MLP neurons of a small language model. Each row is named by its layer, matrix (gate and up: input weights) and neuron, and shows model dimensions 16-143. Each number is 128 + 24 x the weight over its row's rms, rounded and kept within 0 to 255. A neuron's up and down rows have the sign that makes its largest values positive.
Before each neuron's rows, "fires after" lists the tokens most often just before its 100 highest values on Wikipedia text that the model never trained on; "fires on" lists the tokens most often at its 100 highest values on Wikipedia text that the model never trained on.

fires after: " a", "al", " "
fires on: " ", "ed", "ti"
L4.gate419 [105 112 119 125 114 145 114 140 123 151 144 121  95 144 161  79 135 130  60 110 188 125 122 121 119 113 102 143 142 114 165 145 120 181 166 117 127 140  71 111 127  94 109 112  95 179  73 122 164 137 168 121 146 120 165  81 138 132 104 139 153  72 149 112 145 169 163  92 122  70 125 104 110  99  81 166 137 139 118 153 120 139 174 131 155 127 155 130 148 145 171 150 152 141 145 124 114 126 143 129 121 156 129 112 126 114 148 123 112 144  93 145 131 168 111 145 172 129 115 149 163 150 136 103 142 110 115 100]
L4.up419 [102 118  95 153 113 133 124 126 129 136 109 160  77 120 157 108 159  91 105 107 114 126 111 127 142 123 126 126 142 125 133 125 145 152 137 105 112 120  89 133 116  83 123  75 164  83 119 105 156 110 103 108 164 151 127 155 119 115 163 124 124 111 122 173 129 138 109 110 103 149 168 119 125  96 111 146 116 181 107 132 133 116 155  92 162 142 115  97 110 136 150 101 123 123 148 109 153 118 141  54 155 122 106 114 153 142 160 120 127 174 113 117 164 155 100 127 181 107 102 162 146 144 110 114 150 134 164 104]

fires after: " |", "-", "\n", "|", "%"
fires on: " ", "\n", ".", " |"
L5.gate37 [ 80 122 149 187 121 154 173  60 144 139 136 132 158  94 154 143 121 136  79 142 112 172 154 141 129 140 133 166 140 133 114 110 124 105 113  97 137 145 171 138 108 117 106 141  77  97 123 165 161 112 117 131 118 161 129  95 111 153 139 106  77 120 122  95  88 164  93 144 152 126 133 157 134  88 105 114 122 133 115 118  91 128 108  92 161 132 156 109 123 112 152 125 120  66 162 120 117 137 114 126  84 127 118 131 134 104 137 136  79  86  91 115 149 105 129 121 119 134 117 119 113 133  88 125  95 111 137  97]
L5.up37 [114 127  80 144 118 165 142 109 171 127 120 136 141  95 110  94 108 169  93 115 134 153 102 148 134 118 137 101 135 123 123 186  62 146 160 117 140 168 121 131  96 120  80 120 115 156 130 120 101 130 138 139 143 158 128 154 166 157 126 125  92  94  91 166  85  84 158 150  87 190 156 136 106 146 141 142 147 112 135 127  94 119  96 149 148 184 148 132 129 110 110 189 144 100 127 146 143 138 126  94 149 139  89 109 113 128 120 128 127 137 109 160 117  96  78 129 143 133 154 132 123 125  87 114 101 142 113 115]

fires after: " Ra", " Bo", " K", "tt", " bo"
fires on: "il", "al", "id", "x", "ul", "ia"
L3.gate113 [129 103 130 130 128  58 135 121 110 176 131 135 100 155  93 148  95 125 136 116 124 132 114 159  72 146 125 114 144 115 134 114 151 132 118 126 129 120 136 143  32  64 140 144 135 133 131 133 117 118 173 160 127 106 102 117  95 150 123 114  99 135  96 124  95 107 128 120 128 184 130 114 130 157  83 156 120 159 129 115 151 126  92 139  67 120 134 104 151 152  82 141 133 136 124  87 157 158  80 123 133  96 136 155 147 143 150 107  91 113 100  94 107 143 144 111 129 156 166 128 130 142 122 114 129 126 104  84]
L3.up113 [197 137 143 109 109 151  98 166 132 135 145 112  86 133 132  98 147 143 112 132 161 109 100 118 116 177 118 141 134 151 117 134 128  94 175 112 124 126 118 121 133 153 117 109 163 136 144  75 103 166 169 112 118 126 154 115 120  84 124 140 187 107 143 139 106 153 137 117 128 148 112 148  96 150 148 137 137 147 137 119 125 101 116 111 121 136 144 134 118 134 121 115  72 134 128 148 147 121 105 103 103 104  61 145  98 161 110 116 125 117 146 138 104 133 133 118 104 153 123 147 120 201 155 157 156  94 167 142]

fires after: "s", "/", ".", "ol", "'", " ("
fires on: ")", "s", "ar", " |", " "
L4.gate89 [186 128 148 114 130 151 144  95 108 146 135 120 162 112 140 152 127 142 117 138 104 144 157  82 157 139 114 135  88 118 146 125  85 148 120 136 128  98 158 131 184  85 133  99 102 136 124  96 128 135 183 130  68 128 142 112 150  91 151 137 159 133 103 151 132 138 147  78 138 121 115 132  87 158 144 103  84 124 145  94 136 153 113 132 157 175 150 101 128 154 111 133 134  84 127 156  94 118 123 161 105 179  85 172 115 103 128 115 134 135 146 108 143 113 125 115 138 111 133 110  96 133 117 121 154 125 113 124]
L4.up89 [ 88 126 123 106 124 132 130 125 146 152 130 115 102 145 113 123 154 146  91  99 143 137 123 121 118 106  91 118 105 158 120 109 170 147 134 105 178 161 121 149  88 139 130 118 139 109 106 135  92  99 101 107 175 156 139 143 142 105  98 106 168 118 169 122 102 126 147  88 121 124 153 156 167 122 134 107 144 127  89 108 106  96 138 130 148 110 109 127 114 103 142 139 169  84 121  92 172 124 143 133 141 107 116 157 156 150 117 109 128 116 131  98 129 159 148 143 118 134 121 145 125 128 121 137 104 117 132 137]

fires after: " |", "s"
fires on: "\n", " 0", " S", " |", " ", " Re"
L4.gate315 [149 117 174 103 136 150 191 168 144 184 143 113 113 156 125 170 140 136 115 138 164 121 134 134  92 119  90 115 137 132 121  81  88 152 113 117 137 128 150  77 161 102 115 123 112 108 140 143  98 114 132 123 118  73 159 117 130 136 137 125 114 106 110 171 130 137 122 134 126  88  97 172 129 132 124 155 105 106 117 182 152 102  92 130 154 152 104 152 121 130 128  93 176 129 130 127 118 104 136 104 109 136 174 168 136 135 145 139 103 110 148 139 130 180 138 127 145  86 116 160 116 125 125 148 160  96 148 115]
L4.up315 [ 82 135 167 148 156 118 124 117 123 130 130 166 134  95 138 130 145 160 111  86 117 168 120 122 155  94  93 136 114 142 121 161 145 131 155 125 115 121 159  73 140 186 137 111 155 115 131 116 155  98 165 102 165 124 104 115  84 132 110 157 128 193 113 102 113 114 156 127 121 125 131 143 125 126 149 159 111 134 143 152 131 128 126 110 150 132 175 142 128 144 113 113 155 138 108 131  98 160 183  93 120 129  97 155 127 182  98  89 103 136 149 105  86 118 121 117 105 154 166  67  94 149 109 119 102 127 138 121]

fires after: "."
fires on: "\"", "\n", "S", ".", " |", "A"
L6.gate79 [132 140 111 144 104 157 144 102 140 151 120 159 139 129 119 124 155 143 157 118 127 114 132 126 124 157 125 134 139 144 119 102 104 135 153 114 121 124 142  96 114 131 131  38 119 114  98 133 160 150  87 128 122 143 149 124 130  87 148 138  90 104 122 101  80 128  89 131 172  93 147 114 127 136 112 114 105 124 127 124 145  79  96 135 118 117 107 131 144 104 124 144 105 133 156 115 111 111 125 163 110 169 110 148  91 136 140  93 130 119 143 133 163 156 121 146  79 112 132 147 128 145 121 155 142 131 101  80]
L6.up79 [106 154 160 107 116  88 128 141 101 152 130 109 107  84 108 131  97 126 157 155 129 170 140 158  93 147 120 105 117  90 142 130 101 186 130 172 156 182  73 112  98 112 140 116  91 135 116 124  88 141  87 107 134 117 146 171 134 100 170 162 102 109 127 129 143 102 143 104 149 119 100  93 133 153 157 133 126 173 127 149  92 145 113 101 154 160 138 118 130 106 132 132 136 124 122 158 164 108 106 117 123 152 103 130  96 115 112 142 138 131 117 134 124  74 136  99 128 114 119 125  96  73 186 165 104 130 142 106]

fires after: "s", "g", "th", " sp", "y", " C"
fires on: "s", "ir", "y", "ol", "ial", "al"
L3.gate471 [116 132 129 149 148 104 141 120 140 181 153 164 130 148 136 103 124 147 142 169  93 110 113 105 162 151 120 112  98  98  91 128  99 121 114 137 151 156 132 141 143 130 151  96 157 144 113 135 169 114  98 120  91 141 111  88 141  89 103 145 141  75 132  99  89 127 129 150 144  80 154  98 142  79 117  76 133 122 110 128 177 187 137 126 119 131 119 113 134  97 142 108 147 135 104 119 116 150 166  75 103 160 141  92 149 146 155 132 139  81 115 148  98 148 153 107 119 114 135 134  87 131  92  73 130 129 130 122]
L3.up471 [130 132 116 163 133 180 115 127 158  76  69 100 111  97 139 146 111 136 142 134 128 108 105 150 127 129 153 146 109 108 123 118 127 132 131  95 143 130  94 119 135 131 137 132 143  96 107 116 106 124 131  96 170 120 143 133 120 137 100 146 136  88  96 145 102 138 107 173 120 116 142 104 119 108 123 148  96 142 152  90 137 142  91 120 143 131 172 158  54 119 101 116 110 126 126 108 147 113 146  81 121 153 108  91 111 158 186  78 154  89  79 140 125  82  94  98 117 131 143 134 143 101 116 135 120 165  86 139]

fires after: " C", " M", " f", "fin", " c", " m"
fires on: "un", " Z", "ant", "ra", "an"
L5.gate85 [115 144  86 160 105 116 119 113 157  84 135 131 104 134 147 133 113 154 126 131 118 172 101 127 110 128 167 122 133  86 119 127 154 131 142  92 127  87 126 151 107 168 129  89 175 102 125 139 119 149 135 102 120 142 113  98 133 106 136  86 154 142 132 126 126 137 116 120 125  60 103 128 135 178 108 126 163 107 139 142  97 145 125 158  73 160 140 125  97 104 106 133 127 114 133 133 146 139 123 116 111 117 120 119 116  79 119 149 132  94 116 121 102  94 113 116 183 148 124 140 131 142  87 104  97  92 135  85]
L5.up85 [123 152 149 152 154 148 131 137 144 115 153 117 167 153 138 103 154 141  97 148 111 104 152 150  73 119 152 142  83 149 137 123  81 107 126 109  76 165 143 181 104 148 134 127 130 126 116 160 133 120 143 121  89 117 143 129 122 123 130 117 114 128 145  97 153 180 126 125 168 122 111 145 141 157 100 128 134 131 127  90  93 111 127 145 143  99  85 155 132 158 120 132 192 118 155 149 131 146 113 122 152 121 125 155 134 134 136 170 142  72 149 128 124 136 107 127 107 104 111 132 144 148 123 120 123 128 132 108]

fires after: "l", "ig", "ur", " P", " Ro", "op"
fires on: "h", "ative", "ation", "t"
L7.gate78 [154 132 143 122 112 102 161 125 137 181 158 191  94 113 169  82  97 118 103 108 140 131 162 116 126 119  83 130 104 146  93 126 176 124 152 114 130  81 146 151 122 136 184  73 171 147 119 139 148 143 133 127 103 115 146 113 121  97 176 139 126 161 131 129 111 112  74 148 104 126  85 144 131 113 147  99 114 136 110  86 118 150  88 106 131 150 146 132 146 129 115 116 121 141 171 121  92 167 139 108 142 144 108 113 114 112 154 152  77 106 116  99 155 132 124 141 130 102  84  91 146 145 129 133 135 128 111 134]
L7.up78 [131 107 164 118 162 116 126 158 132 108  94 146  93 140 135 140 136 116 140 125  78 150 109 138 137 137 106 108 111 159 131 148 114  94 118 142 122 103 170 163 146 118 128 100 116 112 144 117 142 134  97 119 152 123 117 111 144 113 157  90 106 180 164 103  91 115  79 155  87 113 116 197 140 114 154 124 172  91  88 156 167 132 181 126 183  88 182 131 154 151 152 186 126 147  99 115 107 154 135 102 154 139 140 100 156 100 124 128 137 135 139 160  99 133 140  98 149 134 144  87 138 113 153 130 143 158 105 140]

fires after: " re", " Re", "re", " he", " Sp"
fires on: " sign", "al", " pre", "am", "ec", "na"
L5.gate219 [153 135 105 103 153 113 126 169 166 103 119 152 133 123 116 141 121 108 142  99 120 125 133 153 141 127 131 112 132 156 150 129 151 180 129 195 191 128 129 118 117 111 124 120 132 176  89 124 119 181 138 110 124 114 152 139 112 149  85 135 125 118 161 147 159 140 131 117 103 129 138 147 141 114 132 150 180 142 128 143 158 110 117 121 119 106 116 141 110 150 130 165 125  96 121 111 140 142 150 133 131 132 159 110 164 131 132 165  96 169 136  66 114 100 139 121 117 104 136 159  93 156 156 122 179 111 154 139]
L5.up219 [104 134 145 125 133 105 116 183 150 125 107  80  87 100 116 119 122  90 140 141  91 145 117 151 152 119 122 133  91 153 159 180 128 112 109 144 122 109 129 131  94  94 101 129 122 141  88 125 125 134 132 122  74 142 158 125 167 139 107 167 120 162 133  93 135 114 147 114 137 115 131 133 113  57 117 112 109 107 135 196 149 162 102  99  88 143 164 136  81 109  86 123 136 167 108 111 160 160 123 103 104 156 115 147 125  92 145 150 137 123 164 138 114 102 141 151  86 170 133 139 149 148 127 120 115 139 126 134]

fires after: ".", " H", " an", "fin", " mo"
fires on: "an", "S", "no", ".", "k"
L6.gate405 [107 149  79 160  81 120 124  87 144 150 147 146 164 109 143 116 145 119 114 150 128 124 170 106 126 139 128  86 150 150 145 115 113 112 173  94  60 106 150 150 166 114 140  97 155  67 111 114 126 154 155 109 119 161 140 132 154 123 159 119 115  86  91 145 126 184 108 124 149  82 162 135 155 117 120  90 117 104 148 142  82 120 104 141 102 127 121 140 104 125 118 134 118 104 150 133 114 120 138 123 130 150 119 127 104  98 109 146 111 108 121 116 145 152 100 140 105 130 151  93 130 115 150 127 148 111 106 110]
L6.up405 [123 135 114 113 130 133 110  93 146 129 105 122 173 133 115 135 122 100  92  74 143 145 177 115 117 117 141  96 154 118 117 184 134 163 159 111 126 147 110 176 116  81 105 117 137 129  84 130 117 172 147  92 111 166 161 126 146 144 120 173 121  86 127 145 117 149  93 107 158 125 139 123 126 134 135 108 105 134 145 125 101 121 148 123 145 125 120  75 116 109 128 149 107 120 130 152 134 127 120 104 142 102 109 128  99 100 146 100 139 157 110 125 153 124 122 141 130 130 124  92  82 128 139 141 141 140 106 133]